{"num_hidden_layers": 14, "hidden_size": 224, "num_attention_heads": 4, "num_key_value_heads": 4, "head_dim": 64, "intermediate_size": 896, "vocab_size": 2000, "hidden_act": "geglu", "norm": "layernorm", "norm_place": "pre", "norm_eps": 1e-05, "positions": "learned", "qk_norm": false, "attn_scale": 0.125, "bias": "none", "tie_word_embeddings": true, "parallel_block": false, "init": "uniform", "init_std_qkv": 0.0334, "init_std_o": 0.0, "init_std_up": 0.0334, "init_std_down": 0.0, "optimizer": "muon_variant", "learning_rate": 0.0118, "lr_mult_qkv": 0.4, "lr_mult_o": 2.0, "beta1": 0.93, "lr_head": 0.011, "max_grad_norm": 2.0, "warmup_steps": 200, "schedule": "cos", "final_lr_fraction": 0.0, "batch_tokens": 65536, "max_seq_len": 512, "doc_mask": false, "train_tokens": 602200000, "max_steps": 9189, "dataset": "wikipedia_en"}
MLP neurons of a small language model. Each row is named by its layer, matrix (gate and up: input weights) and neuron, and shows model dimensions 0-127. Each number is 50 + 10 x the weight over its row's rms, rounded and kept within 0 to 99. A neuron's up and down rows have the sign that makes its largest values positive.
After each neuron's rows, "fires in" lists the words (lower case) most often at its 100 highest values on Wikipedia text that the model never trained on. A number after a token or word is its count.

L2.gate315:55 44 83 43 74 32 30 76 30 54 35 43 57 35 42 62 32 50 33 42 56 54 59 46 54 51 50 46 52 46 33 41 53 58 74 62 46 58 36 54 61 56 71 52 55 39 44 58 47 45 68 36 50 56 64 57 44 50 41 54 61 48 52 42 32 52 59 48 57 63 33 51 67 28 46 37 50 70 54 56 45 41 49 46 41 69 58 64 53 38 57 44 65 54 51 47 34 58 38 54 46 49 57 66 45 49 42 55 60 49 38 37 61 48 45 36 32 50 49 32 63 53 55 52 65 35 53 51
L2.up315:45 30 52 37 48 59 56 70 43 48 54 48 49 54 49 64 36 40 62 46 47 56 57 56 37 50 69 54 69 45 56 49 46 67 38 44 52 73 51 48 53 35 56 44 39 36 47 54 47 66 47 30 42 63 55 59 45 48 84 56 50 54 42 45 37 52 36 56 63 58 43 51 66 38 46 46 59 51 55 41 59 27 49 59 45 47 38 63 45 34 53 36 55 64 51 29 44 44 38 55 50 58 53 51 28 49 65 54 48 47 53 33 52 30 39 44 49 69 63 54 53 54 47 46 64 33 56 56
fires in: "later" 37, "also" 27, "in" 7

L5.gate349:44 50 54 34 51 47 64 53 36 67 51 42 69 41 60 33 41 64 41 47 53 45 51 58 31 49 52 51 60 37 44 40 48 69 49 51 56 54 60 50 54 38 36 62 46 58 43 46 54 48 41 45 33 69 43 55 51 53 51 63 51 60 51 40 49 51 67 50 43 47 38 29 46 57 57 53 56 47 42 24 47 49 41 30 52 43 62 47 47 71 23 65 56 55 51 39 51 41 48 43 55 32 55 52 49 67 48 44 52 56 52 51 49 35 36 34 39 41 44 63 54 67 60 37 62 72 59 58
L5.up349:50 37 61 48 49 49 51 66 74 57 46 57 43 49 59 55 59 47 49 55 59 35 60 34 51 48 50 46 68 44 40 36 56 68 60 65 54 36 46 56 63 42 68 63 54 45 51 48 34 42 49 40 42 56 57 60 44 64 43 76 63 41 42 57 62 57 54 57 56 55 53 59 47 44 47 47 39 41 56 37 58 48 54 72 38 28 49 54 67 45 37 29 41 41 51 67 40 60 56 53 59 57 41 59 54 45 49 46 50 39 31 46 53 43 60 49 58 52 51 41 43 60 61 48 34 43 34 68
fires in: "in" 28, "mm" 18, "kg" 12, "m" 11

L5.gate681:39 63 52 47 47 59 54 42 52 58 47 48 46 40 66 28 41 65 43 43 59 51 42 49 52 51 55 41 74 28 50 50 44 63 61 51 56 54 34 57 58 61 37 50 67 46 56 59 49 50 50 38 48 48 53 70 41 55 67 42 58 63 29 65 57 57 47 42 64 33 37 42 48 66 50 43 35 63 44 47 59 49 56 34 55 54 53 46 42 34 40 34 51 59 49 61 52 66 42 70 46 25 61 52 67 44 65 31 45 44 75 39 65 49 57 52 57 39 62 32 56 46 40 40 81 56 45 47
L5.up681:42 48 57 67 54 66 50 55 29 58 39 56 53 64 54 71 47 50 43 60 56 42 58 60 50 52 45 54 52 63 51 44 48 53 55 67 57 54 69 57 46 41 61 59 47 42 56 50 37 68 49 46 52 52 52 40 54 39 44 57 59 40 44 40 39 51 55 41 53 38 57 42 53 36 60 45 57 43 52 55 56 42 54 43 50 62 40 41 59 33 60 40 44 49 24 38 68 52 51 39 69 30 41 53 24 54 52 58 48 53 40 49 49 49 53 61 32 32 59 43 64 71 59 56 29 34 58 76
fires in: "release" 18, "radio" 9, "writer" 9, "studio" 8, "to" 6

L2.gate391:64 42 62 41 73 59 41 61 38 53 44 41 66 25 61 32 54 36 42 47 58 59 51 38 42 43 43 40 57 54 50 52 38 58 47 56 61 42 44 58 52 45 36 50 59 57 40 66 53 54 39 54 55 43 63 56 60 68 26 51 45 60 56 60 51 43 60 31 51 43 49 50 65 51 48 40 62 50 39 29 62 45 63 34 56 57 43 39 63 45 60 51 62 56 41 31 59 59 50 49 38 46 63 48 70 37 67 70 39 50 51 47 55 47 45 62 62 55 35 60 46 50 45 56 67 58 38 44
L2.up391:37 54 66 46 48 31 45 53 50 29 51 57 58 25 58 58 40 38 43 40 77 36 51 66 45 50 60 27 34 49 33 55 38 62 56 45 32 46 39 51 58 30 56 61 52 45 50 54 59 55 36 53 64 55 51 59 69 21 52 53 48 47 53 57 38 61 26 57 34 46 44 63 50 54 50 47 68 46 33 39 66 40 51 46 62 43 59 60 58 43 62 49 44 53 48 48 53 43 41 51 53 47 55 53 42 46 59 47 51 61 51 43 46 55 46 50 47 59 52 40 56 46 40 50 69 51 50 41
fires in: "s" 49, "carbondale" 5

L2.gate859:51 52 51 36 61 24 55 50 50 51 37 52 56 59 39 34 36 77 30 54 39 46 52 36 52 43 39 65 49 58 49 65 40 55 67 48 47 46 52 61 62 57 35 43 71 59 58 39 44 54 54 46 70 58 49 34 49 32 46 49 55 58 50 47 53 42 41 53 51 45 59 41 58 44 41 29 45 64 55 62 51 56 52 50 46 51 38 59 53 44 49 61 46 70 46 50 62 33 50 60 54 44 35 31 48 23 49 62 40 71 61 55 46 46 52 64 44 60 60 43 46 54 57 57 51 38 53 59
L2.up859:54 43 53 56 45 45 38 55 47 43 44 46 81 49 37 23 53 53 45 71 54 34 52 50 44 38 38 54 64 63 57 54 39 51 71 50 37 55 46 42 51 45 50 38 51 54 52 41 50 53 57 48 80 53 43 45 39 48 28 39 40 49 49 39 54 57 49 42 59 53 57 51 47 37 51 43 52 59 44 48 40 33 40 44 39 57 31 50 64 45 52 64 48 49 54 61 77 45 43 55 60 68 44 60 42 52 47 72 50 59 57 45 48 65 49 30 43 37 54 38 52 56 41 34 41 23 44 56
fires in: "to" 96

L3.gate390:45 55 68 46 54 43 46 53 33 56 70 47 70 49 32 36 58 52 31 51 47 45 39 40 45 55 50 49 50 54 41 51 48 65 49 50 58 58 41 63 77 40 62 49 22 65 39 44 30 40 64 48 37 63 43 44 40 47 66 51 53 47 36 44 41 53 46 55 39 56 55 44 35 57 44 64 62 64 52 40 48 64 31 49 63 52 47 51 45 50 48 51 48 54 55 54 35 64 36 48 65 48 51 30 31 41 55 54 47 39 73 62 48 47 50 57 29 38 62 51 44 40 47 54 51 86 67 42
L3.up390:45 61 41 47 54 58 70 73 46 46 64 57 41 43 50 59 48 55 47 26 48 58 38 42 59 66 33 38 55 49 53 35 24 49 44 54 71 57 58 58 35 52 48 56 57 51 61 49 52 37 47 32 50 52 38 44 41 45 57 52 41 70 56 38 60 32 50 50 52 57 37 56 38 53 46 49 68 45 43 44 50 45 56 52 56 66 46 66 53 33 69 46 34 52 48 39 39 53 43 44 52 26 75 61 53 27 54 55 41 32 57 61 44 44 49 54 50 48 61 64 39 50 51 48 40 61 54 58
fires in: "season" 45, "day" 11, "biography" 8, "debut" 8, "album" 7

L4.gate692:50 46 53 29 65 48 51 68 40 57 56 59 35 27 42 44 34 43 64 55 38 47 60 59 61 52 49 33 45 50 60 41 47 55 68 69 66 61 56 80 30 44 42 60 71 46 47 42 40 34 64 51 29 53 37 52 51 58 32 72 44 54 55 40 55 60 45 51 53 42 51 50 39 50 41 35 40 76 43 58 41 61 41 42 62 56 51 55 55 55 68 59 44 60 53 48 59 42 51 46 43 59 49 38 59 39 50 45 39 55 51 44 49 44 50 46 70 38 48 35 43 49 30 56 55 55 56 53
L4.up692:43 38 48 55 55 56 58 67 49 61 44 54 55 48 59 20 39 47 50 58 62 49 47 46 49 55 52 36 39 43 54 46 61 34 45 60 60 50 62 42 48 55 35 36 58 76 52 61 46 37 45 60 34 49 66 40 58 59 50 49 63 61 56 57 43 53 34 39 44 50 68 61 61 54 39 33 54 58 45 71 51 45 54 39 47 54 43 58 46 64 34 42 46 52 69 41 56 43 64 46 46 55 49 45 56 44 57 41 31 55 46 52 39 27 50 24 63 37 43 54 54 54 41 52 50 49 49 43
fires in: "with" 87, "together" 5

L3.gate166:63 47 53 39 58 51 40 53 56 56 68 53 49 33 54 34 39 48 60 52 53 44 50 43 64 63 41 46 52 50 56 63 46 45 57 40 53 53 42 40 31 35 77 53 67 64 33 47 49 58 44 61 48 50 24 39 63 45 40 47 42 58 52 46 51 47 52 60 45 55 42 60 47 58 62 38 53 58 48 58 47 31 44 55 61 33 69 56 65 44 48 63 55 57 53 53 51 51 51 58 61 57 35 49 59 63 70 42 67 40 59 44 63 46 45 66 44 34 54 50 58 37 47 41 45 31 36 38
L3.up166:64 53 48 46 63 42 49 55 72 51 37 60 65 42 46 45 59 52 63 50 42 49 52 42 32 45 53 58 55 41 64 59 51 57 69 38 31 54 42 63 40 43 57 38 59 46 23 66 45 42 37 54 59 24 35 49 26 43 52 46 48 62 59 37 41 49 41 56 54 41 42 40 59 42 50 45 38 52 61 61 47 59 57 55 66 36 61 47 48 61 61 42 48 43 53 55 48 43 54 60 55 66 48 42 71 37 51 62 69 62 26 38 72 63 54 53 34 43 50 61 51 50 48 41 51 44 32 47
fires in: "individual" 15, "individuals" 10, "industrial" 8, "indonesia" 7, "independent" 6, "industry" 5

L5.gate443:73 43 59 52 60 54 23 26 39 44 49 45 58 40 45 56 74 34 46 52 52 59 60 45 51 44 48 43 55 48 51 38 59 51 48 44 40 53 46 24 61 52 52 57 32 61 46 46 60 39 54 54 69 47 43 61 53 62 42 59 52 51 34 43 47 52 51 43 53 55 47 50 54 58 68 41 54 58 47 41 38 46 52 53 56 40 45 52 53 52 55 52 58 48 50 50 55 60 43 26 29 46 37 72 45 51 26 55 32 62 47 46 60 52 58 64 60 69 48 37 70 47 46 34 45 49 46 40
L5.up443:55 36 49 32 45 64 49 38 50 33 38 64 61 36 73 49 61 27 42 43 62 44 52 68 69 46 51 64 45 48 43 27 59 77 56 50 43 65 54 44 59 36 41 51 49 61 67 50 46 46 68 52 44 32 51 53 54 31 39 40 40 44 64 38 61 62 44 52 63 57 56 65 83 46 67 44 49 66 61 43 34 60 46 50 47 47 57 50 46 53 46 62 53 51 44 39 58 55 49 43 52 59 50 56 43 48 49 38 39 44 63 51 52 51 45 65 47 64 46 41 48 33 63 47 65 59 61 42
fires in: "world" 21, "s" 16, "technology" 10, "texas" 8, "us" 8, "conference" 7

L10.gate0:60 36 58 55 60 43 42 54 48 29 46 42 52 39 60 62 52 39 46 45 62 51 62 72 61 45 56 53 56 48 49 30 47 48 63 48 48 58 45 42 39 25 50 59 65 49 39 45 47 60 56 63 46 48 40 46 41 54 51 31 60 48 27 59 53 55 56 61 58 52 46 49 41 42 49 47 40 62 68 46 57 36 53 51 60 68 48 51 37 46 39 60 60 44 49 41 45 58 64 58 44 50 62 65 44 49 31 37 48 50 46 44 59 58 63 37 46 51 50 55 39 39 35 47 67 46 55 48
L10.up0:37 49 62 46 66 47 42 51 33 48 47 43 47 57 56 60 63 45 52 45 59 55 74 59 49 51 59 52 43 57 47 57 65 53 47 61 50 49 52 40 61 25 41 49 57 45 43 58 52 57 60 69 47 68 55 49 46 48 60 47 37 54 35 40 48 54 56 46 54 64 63 58 56 54 44 48 50 43 53 49 58 48 37 59 69 64 60 52 47 46 40 56 53 36 47 54 46 33 70 47 53 64 56 55 40 63 40 41 51 34 47 39 52 50 75 30 36 42 67 58 33 45 32 41 63 58 47 44
fires in: "more" 27, "other" 18, "later" 6, "both" 6, "others" 4

L11.gate804:49 47 46 45 39 53 51 50 47 35 46 59 28 53 57 31 53 54 44 73 45 50 58 53 56 55 38 39 61 44 41 38 38 56 35 49 59 53 49 59 61 34 44 65 61 43 45 66 50 53 46 41 49 75 29 46 45 44 52 50 46 50 45 56 54 49 41 52 73 37 54 37 27 68 63 49 27 55 50 54 68 43 43 50 52 49 55 50 68 58 66 69 60 47 62 47 47 46 44 55 48 57 25 52 49 52 44 37 63 52 44 43 42 52 31 41 67 39 63 56 56 53 65 74 55 78 52 63
L11.up804:52 54 60 55 56 57 58 49 59 52 63 53 53 56 62 64 50 44 34 38 48 52 45 51 71 27 65 13 47 48 60 46 48 41 55 60 38 46 70 56 52 47 35 43 59 57 48 46 54 63 45 55 39 33 45 44 54 67 55 56 59 25 53 56 73 38 52 36 43 62 49 51 50 44 54 44 37 40 46 67 29 52 61 52 58 50 47 60 40 52 29 60 48 42 39 52 42 58 41 47 48 64 56 47 33 55 65 37 60 48 46 44 49 51 37 40 53 55 59 60 59 59 58 47 46 30 52 39
fires in: "in" 59

L3.gate229:60 54 70 58 33 45 35 53 46 64 34 50 64 64 37 58 60 42 50 49 39 60 43 48 52 38 43 27 55 56 59 51 55 76 45 47 51 47 64 59 70 40 52 34 62 62 50 54 45 55 53 57 60 51 73 58 49 46 59 49 61 55 56 43 65 31 42 44 55 64 42 31 54 53 38 47 34 55 38 45 42 46 58 43 61 37 29 50 34 49 46 43 43 55 38 36 49 42 51 47 48 43 40 56 39 58 42 46 41 49 67 41 47 51 52 61 48 52 41 52 34 49 35 27 56 55 74 54
L3.up229:47 41 61 47 36 54 42 55 30 44 56 62 75 51 48 65 55 54 61 42 56 61 65 46 55 40 49 40 51 62 68 55 60 41 39 40 52 43 55 45 44 55 69 31 48 63 39 28 49 41 59 62 36 44 55 54 61 55 56 40 58 45 48 59 41 37 64 45 56 50 49 28 52 42 37 57 47 53 45 38 54 42 49 39 47 48 34 47 51 47 49 56 48 51 38 69 45 58 65 73 56 46 60 64 53 76 30 52 49 65 60 55 37 40 49 55 62 39 37 43 49 57 62 38 56 45 63 35
fires in: "days" 16, "group" 12, "band" 11, "prince" 9, "phones" 4

L2.gate701:51 47 42 39 36 44 53 68 43 36 35 53 48 54 47 43 42 31 56 54 43 46 48 48 72 34 49 34 35 35 56 51 45 51 40 45 34 50 59 52 72 52 46 46 36 51 37 44 49 41 58 54 61 75 39 65 73 47 47 57 47 67 37 54 57 44 47 47 55 61 49 54 39 51 46 47 66 46 41 33 62 47 48 26 49 56 47 49 53 51 49 58 43 38 64 57 46 54 53 74 49 47 56 46 43 53 28 57 41 58 39 49 47 41 36 57 36 43 56 56 34 40 49 61 39 48 50 63
L2.up701:49 52 48 55 47 44 54 48 42 49 54 47 41 62 53 46 57 41 61 57 33 48 27 46 67 56 47 44 40 51 43 68 60 48 47 56 42 56 53 53 48 51 31 39 55 52 32 42 54 47 58 56 55 61 51 57 76 46 55 43 51 56 24 54 68 48 53 50 53 56 60 44 22 47 47 51 54 35 46 33 54 54 46 23 61 59 47 49 47 53 45 48 44 47 56 53 28 66 76 69 60 36 57 23 49 52 24 49 51 67 36 51 52 47 48 62 38 48 51 56 39 45 48 49 54 60 48 53
fires in: "reserve" 15, "service" 13, "conservative" 8, "form" 6, "services" 5, "reserves" 4

L3.gate824:60 53 56 36 59 54 49 66 63 37 59 65 47 49 49 47 44 43 57 69 62 51 55 45 39 43 40 39 37 54 52 38 54 56 48 42 33 50 42 48 46 53 44 52 50 41 54 31 36 45 54 56 37 39 46 52 59 59 28 38 68 60 44 55 73 56 59 37 47 71 61 62 42 55 58 55 58 42 57 46 54 58 50 56 60 46 71 56 40 51 42 55 36 55 52 64 42 50 39 43 48 65 53 57 54 57 65 55 45 26 56 47 63 44 48 25 47 49 47 44 52 49 57 56 44 45 42 39
L3.up824:54 78 56 47 69 35 48 67 36 45 40 67 39 49 69 61 61 44 49 67 54 50 57 68 38 42 49 35 46 49 60 30 38 49 59 42 37 58 54 49 72 45 57 54 43 63 49 51 43 39 62 51 50 42 57 57 56 41 34 46 49 56 37 47 51 54 73 43 56 52 65 69 55 46 36 69 54 52 45 49 53 47 59 37 65 54 36 40 69 49 65 47 56 62 50 46 51 42 58 60 39 70 43 61 52 50 57 51 53 43 42 41 54 46 32 46 36 51 62 47 56 66 41 44 40 37 74 38
fires in: "new" 45, "america" 7, "korean" 6, "africa" 5

L2.gate145:57 30 43 53 51 51 61 63 30 65 41 40 66 39 53 73 40 50 58 52 34 42 45 57 40 47 54 54 34 48 39 40 48 49 55 52 64 67 59 56 55 56 29 39 77 47 47 58 38 28 56 52 39 42 83 34 48 58 52 56 62 54 66 46 45 49 48 58 27 46 57 44 28 52 39 30 57 32 50 45 58 45 51 38 54 53 44 42 33 60 52 36 43 43 53 44 72 35 47 52 55 50 64 58 58 40 56 53 68 52 62 46 41 38 46 55 60 53 44 47 46 58 55 66 47 49 71 55
L2.up145:47 38 53 53 33 66 47 34 47 62 61 58 60 37 45 30 32 41 34 64 63 53 44 45 50 40 46 40 50 58 34 57 41 34 59 48 59 55 47 60 57 64 57 66 41 55 58 64 53 55 46 55 59 56 44 71 39 63 43 60 55 67 60 50 59 50 35 54 47 49 42 60 50 50 41 63 53 61 49 39 34 46 63 53 46 67 47 40 50 42 47 45 51 58 66 55 59 44 67 70 45 49 37 65 44 70 50 48 50 50 45 37 44 50 56 38 51 56 46 50 62 56 41 59 67 48 46 38
fires in: "due" 20, "there" 20, "along" 13, "together" 10, "again" 10

L3.gate361:46 62 47 56 50 62 54 30 61 49 47 66 44 46 32 47 45 42 52 56 58 36 52 53 43 48 26 43 66 42 43 53 42 52 50 55 54 60 59 42 57 29 46 60 48 59 47 46 55 44 30 35 52 45 55 65 49 50 63 43 71 60 34 38 37 52 46 27 57 37 46 66 38 57 53 48 49 64 52 51 50 37 38 33 57 54 48 55 42 39 48 54 57 39 63 56 37 44 54 57 47 58 29 61 57 38 54 67 46 54 57 35 39 56 55 63 59 61 61 51 72 54 51 57 45 45 49 52
L3.up361:47 61 38 45 57 45 49 53 67 66 40 59 57 38 43 66 48 53 59 57 46 63 67 58 54 55 46 41 49 49 57 43 42 42 51 43 38 45 53 55 48 34 59 32 62 57 54 36 41 44 42 49 37 55 50 46 59 54 49 50 46 42 42 40 44 41 62 43 57 56 32 76 57 59 67 58 68 49 44 48 55 36 49 59 65 36 42 46 44 49 42 51 50 44 47 34 55 58 37 41 34 66 60 73 55 34 43 64 52 40 64 43 37 46 59 49 56 45 54 45 65 52 53 39 55 43 59 60
fires in: "new" 60, "america" 9, "newspaper" 5, "farmer" 5

L4.gate621:46 38 45 50 46 49 37 36 36 53 44 39 40 64 42 58 59 61 35 41 20 58 48 48 50 45 65 52 37 53 52 68 50 44 43 40 61 78 52 55 73 55 61 47 46 61 52 49 70 54 66 60 70 49 44 41 50 42 42 67 39 61 41 53 44 61 61 28 64 57 49 58 51 56 56 43 54 38 54 33 41 56 46 47 70 36 46 33 47 58 43 57 46 55 40 75 30 33 31 44 37 52 51 62 45 55 49 67 68 58 42 54 53 49 55 45 71 57 46 32 55 36 54 50 40 60 47 59
L4.up621:52 42 62 35 30 49 58 34 59 38 40 41 54 69 51 42 43 37 42 39 33 51 59 47 55 67 68 50 57 40 53 65 55 52 50 63 59 53 52 53 48 57 28 55 57 50 41 58 27 53 66 45 63 41 40 61 52 71 47 66 52 47 56 56 49 41 64 48 60 48 62 49 48 50 42 46 41 38 63 35 66 41 48 63 40 58 65 34 63 42 66 38 53 45 69 56 39 38 26 44 44 36 59 47 62 41 55 47 37 45 67 43 58 40 37 32 41 59 52 59 45 62 39 55 45 46 55 53
fires in: "until" 19, "later" 13, "who" 13, "since" 12, "that" 9, "before" 7

L4.gate717:49 57 40 46 45 46 56 52 65 49 55 42 39 49 43 43 36 46 73 44 45 60 44 59 50 51 59 60 45 42 61 59 57 51 51 47 57 67 72 45 60 59 56 39 54 38 53 52 48 55 68 59 42 51 53 52 48 48 59 43 43 80 45 55 44 47 45 35 46 56 39 64 59 44 48 52 48 48 45 51 53 62 64 22 33 45 49 67 39 44 47 62 56 55 38 54 49 55 59 62 53 31 45 45 34 58 60 57 51 35 66 42 49 45 43 52 71 52 43 38 54 49 61 38 54 50 51 41
L4.up717:43 60 58 44 33 44 52 65 60 35 44 41 64 52 49 49 38 37 55 53 39 51 43 55 60 54 47 65 38 48 52 71 72 61 51 53 55 40 65 59 51 71 53 54 35 49 62 48 53 66 52 62 42 49 59 55 55 55 46 53 52 63 53 47 64 35 39 39 51 58 45 58 59 32 47 61 58 37 68 44 51 45 52 54 45 36 59 63 38 47 38 47 34 55 39 56 59 53 68 72 57 54 58 50 35 54 42 65 57 36 53 52 46 61 24 50 38 50 49 42 42 50 49 45 48 29 41 42
fires in: "apps" 25, "https" 6, "involved" 6, "http" 5, "able" 5, "receive" 4

L2.gate709:42 55 46 37 61 47 62 49 58 38 59 68 57 35 41 51 41 47 60 54 49 46 47 29 54 51 30 44 38 19 40 37 41 60 55 54 42 46 71 43 44 48 44 63 61 51 45 41 52 40 40 42 59 44 56 53 49 48 68 46 54 44 62 55 44 49 55 27 51 54 59 32 55 64 60 38 42 61 68 42 47 37 43 55 49 41 60 39 49 47 52 60 60 63 44 52 53 47 51 55 54 49 30 37 59 52 74 65 47 70 48 51 56 49 44 61 53 47 51 45 55 35 59 54 41 55 46 55
L2.up709:61 57 43 27 62 40 55 43 57 70 45 56 47 57 28 50 46 27 44 62 36 58 55 29 35 62 47 63 59 53 40 51 51 60 40 49 51 40 71 60 38 45 74 52 65 50 52 47 43 47 48 51 63 37 44 65 48 51 53 54 45 39 46 40 57 58 35 40 39 52 43 62 37 68 32 46 46 39 71 36 50 50 52 41 49 55 44 54 48 54 61 67 54 69 44 58 57 52 81 62 69 37 52 35 43 59 46 48 72 56 34 54 53 47 44 52 46 56 49 49 45 44 57 28 44 51 43 47
fires in: "football" 14, "technology" 12, "individual" 8, "industrial" 8, "individuals" 5, "industry" 5

L10.gate151:62 27 57 29 44 58 51 48 48 43 61 57 52 51 59 44 46 65 45 36 53 44 39 54 52 52 40 33 42 28 52 36 37 50 52 48 49 47 36 49 59 41 45 67 36 66 50 66 57 70 41 62 38 54 37 65 46 41 54 45 52 47 54 54 40 45 45 41 64 53 35 65 48 40 47 53 60 51 47 46 58 60 46 40 49 42 38 51 44 57 65 50 26 66 60 71 48 53 68 61 37 48 50 68 35 46 68 45 49 50 70 49 59 54 50 61 36 32 49 54 47 35 47 45 44 62 56 48
L10.up151:58 48 44 45 39 43 38 64 31 51 63 42 41 45 72 48 49 49 37 34 60 42 54 54 63 51 45 53 46 60 50 60 42 63 61 49 44 55 74 60 44 35 33 42 57 54 69 51 63 71 53 50 55 39 49 42 46 50 44 54 41 65 64 50 68 49 42 59 50 50 27 48 46 41 58 58 49 38 57 32 60 51 52 35 52 55 27 53 42 59 67 72 49 42 42 63 55 36 48 51 34 48 66 67 38 33 42 42 46 53 38 53 52 51 37 44 58 58 41 61 55 67 51 42 63 56 38 53
fires in: "in" 38, "into" 8, "up" 6, "out" 6

L5.gate704:50 51 60 58 48 51 35 68 44 54 59 45 50 40 50 53 48 35 67 42 63 53 35 64 45 50 46 47 39 57 31 70 43 59 45 42 48 56 47 46 61 61 48 45 58 57 47 45 47 59 32 41 53 62 41 34 41 59 55 68 45 59 63 47 51 37 48 56 51 50 63 70 44 65 40 41 43 57 64 29 31 45 48 30 59 43 42 52 67 47 59 38 56 72 52 38 42 35 64 60 41 38 52 54 41 63 43 54 49 44 34 56 68 67 52 65 53 36 53 56 41 46 52 33 56 53 48 52
L5.up704:34 51 64 39 64 52 70 50 39 47 48 57 54 51 27 43 63 54 48 44 46 37 35 60 61 48 38 55 56 61 54 46 50 56 51 44 73 57 63 51 61 62 46 27 44 44 53 52 37 57 28 43 40 63 64 33 53 40 49 29 49 62 47 56 51 43 41 63 43 42 53 49 38 43 47 35 56 69 47 32 39 68 54 48 44 59 48 48 55 43 57 60 42 57 35 48 47 56 55 38 44 42 52 56 32 47 35 48 51 41 38 43 30 51 67 57 58 53 69 66 56 45 41 61 57 53 52 49
fires in: "year" 28, "day" 10, "season" 10, "june" 7, "once" 6, "years" 6

L2.gate405:42 56 53 47 40 39 63 61 52 68 60 60 64 44 33 56 39 47 61 41 51 50 52 63 45 44 39 33 49 41 43 54 47 54 54 62 42 59 39 59 46 43 56 34 48 59 42 45 36 47 54 62 57 57 42 57 42 46 41 55 49 44 47 39 47 49 59 54 57 65 50 28 49 36 51 44 53 61 65 69 51 65 69 58 55 37 63 40 66 50 37 60 46 43 40 42 37 47 50 52 55 46 43 52 40 53 45 57 70 69 38 55 41 43 55 49 32 66 58 58 41 69 39 59 39 46 72 36
L2.up405:58 71 42 48 50 34 50 53 54 55 52 56 52 50 40 69 33 50 61 42 44 50 54 63 63 42 48 50 57 39 54 33 55 42 40 49 44 55 37 69 59 50 62 42 48 40 35 43 43 57 51 60 55 52 58 41 58 59 63 55 52 55 51 47 48 53 44 48 42 50 61 45 61 52 52 51 49 56 63 48 35 53 65 23 49 44 37 69 45 44 38 44 62 43 57 62 53 47 50 42 59 41 66 51 32 61 49 44 50 70 52 40 47 80 31 52 41 51 59 70 19 65 57 63 37 55 42 50
fires in: "served" 17, "conservative" 11, "considered" 7, "service" 7, "succeeded" 6, "consists" 5

L6.gate589:62 69 52 45 50 49 42 34 48 32 46 49 42 60 64 50 68 53 64 45 55 67 61 59 54 39 36 37 59 51 55 61 60 56 47 59 44 55 59 44 59 56 60 45 56 41 44 44 60 62 47 47 58 51 35 55 38 43 62 31 48 57 34 54 51 53 44 42 50 42 56 57 50 59 53 57 53 67 44 31 49 54 40 71 44 53 62 58 42 36 55 63 57 52 53 57 35 50 45 50 59 41 32 72 52 37 47 52 58 46 59 64 50 60 55 57 63 49 60 56 53 33 39 38 45 24 38 46
L6.up589:40 42 72 53 35 53 47 46 45 34 40 62 66 50 63 54 43 69 52 32 53 52 77 53 55 29 37 54 58 59 63 41 34 54 58 69 48 51 68 43 56 49 40 55 39 62 41 56 42 52 40 34 51 35 37 55 67 77 40 46 56 66 49 65 54 57 23 32 27 44 37 35 40 59 46 35 41 47 48 69 47 50 47 52 42 40 39 44 42 57 45 53 51 37 50 50 64 54 42 62 47 55 51 61 35 48 47 49 44 58 41 48 52 34 36 51 38 49 43 54 42 56 43 48 35 70 51 58
fires in: "the" 31, "in" 25, "that" 8, "of" 5, "world" 5

L3.gate647:51 41 59 37 56 48 55 57 44 53 49 57 43 55 68 45 53 41 57 46 38 48 59 53 43 47 56 46 71 28 56 54 42 63 51 65 56 55 47 48 62 54 40 38 63 49 36 55 52 39 64 40 53 36 63 39 42 50 46 68 56 43 69 58 58 54 58 44 50 38 71 46 45 46 50 47 47 52 65 46 74 54 53 54 45 38 64 52 69 45 62 42 47 52 42 46 53 51 71 65 40 46 35 48 70 58 50 56 50 56 43 38 63 37 45 39 35 43 47 45 69 47 62 29 68 46 38 55
L3.up647:53 41 68 46 44 69 38 49 36 46 55 58 35 39 51 52 60 47 54 53 58 51 53 40 43 52 57 67 49 38 50 56 31 60 56 50 67 51 51 39 56 53 46 40 63 56 62 51 61 54 52 61 50 55 53 52 43 48 47 39 39 48 44 76 43 66 49 46 38 44 36 61 46 39 51 49 50 45 65 53 52 54 43 55 49 63 62 53 53 40 51 48 23 42 45 61 44 32 54 71 45 58 50 50 25 50 29 65 66 52 58 55 46 63 39 41 48 63 50 35 65 68 58 53 44 55 44 49
fires in: "in" 75

L2.gate437:61 44 47 58 41 59 45 56 24 47 47 45 41 70 57 48 52 61 47 51 38 50 76 66 63 37 45 42 48 34 48 59 46 62 61 39 55 49 61 50 66 61 46 42 43 50 40 49 44 43 61 55 69 40 36 46 48 42 48 53 41 46 54 69 52 50 53 46 47 77 62 24 54 46 66 68 44 53 52 43 45 44 67 64 53 48 40 44 58 39 42 42 54 59 69 45 62 62 52 55 56 39 43 51 47 46 60 54 61 58 65 45 66 44 36 38 59 41 38 45 46 59 49 55 40 59 42 50
L2.up437:70 52 41 70 32 55 53 41 39 42 62 56 16 57 57 48 55 47 47 43 34 53 45 38 58 40 60 49 48 36 37 52 64 61 62 54 31 51 47 61 69 66 38 32 48 58 39 52 49 39 57 58 73 49 43 50 48 39 48 45 54 53 61 66 54 62 47 55 61 58 75 45 62 49 66 67 44 46 69 38 42 47 77 57 55 48 51 53 55 44 53 41 41 59 55 52 69 50 55 58 56 37 44 51 53 38 61 50 61 47 53 40 49 53 51 62 63 39 53 48 48 45 34 51 43 55 59 42
fires in: "as" 89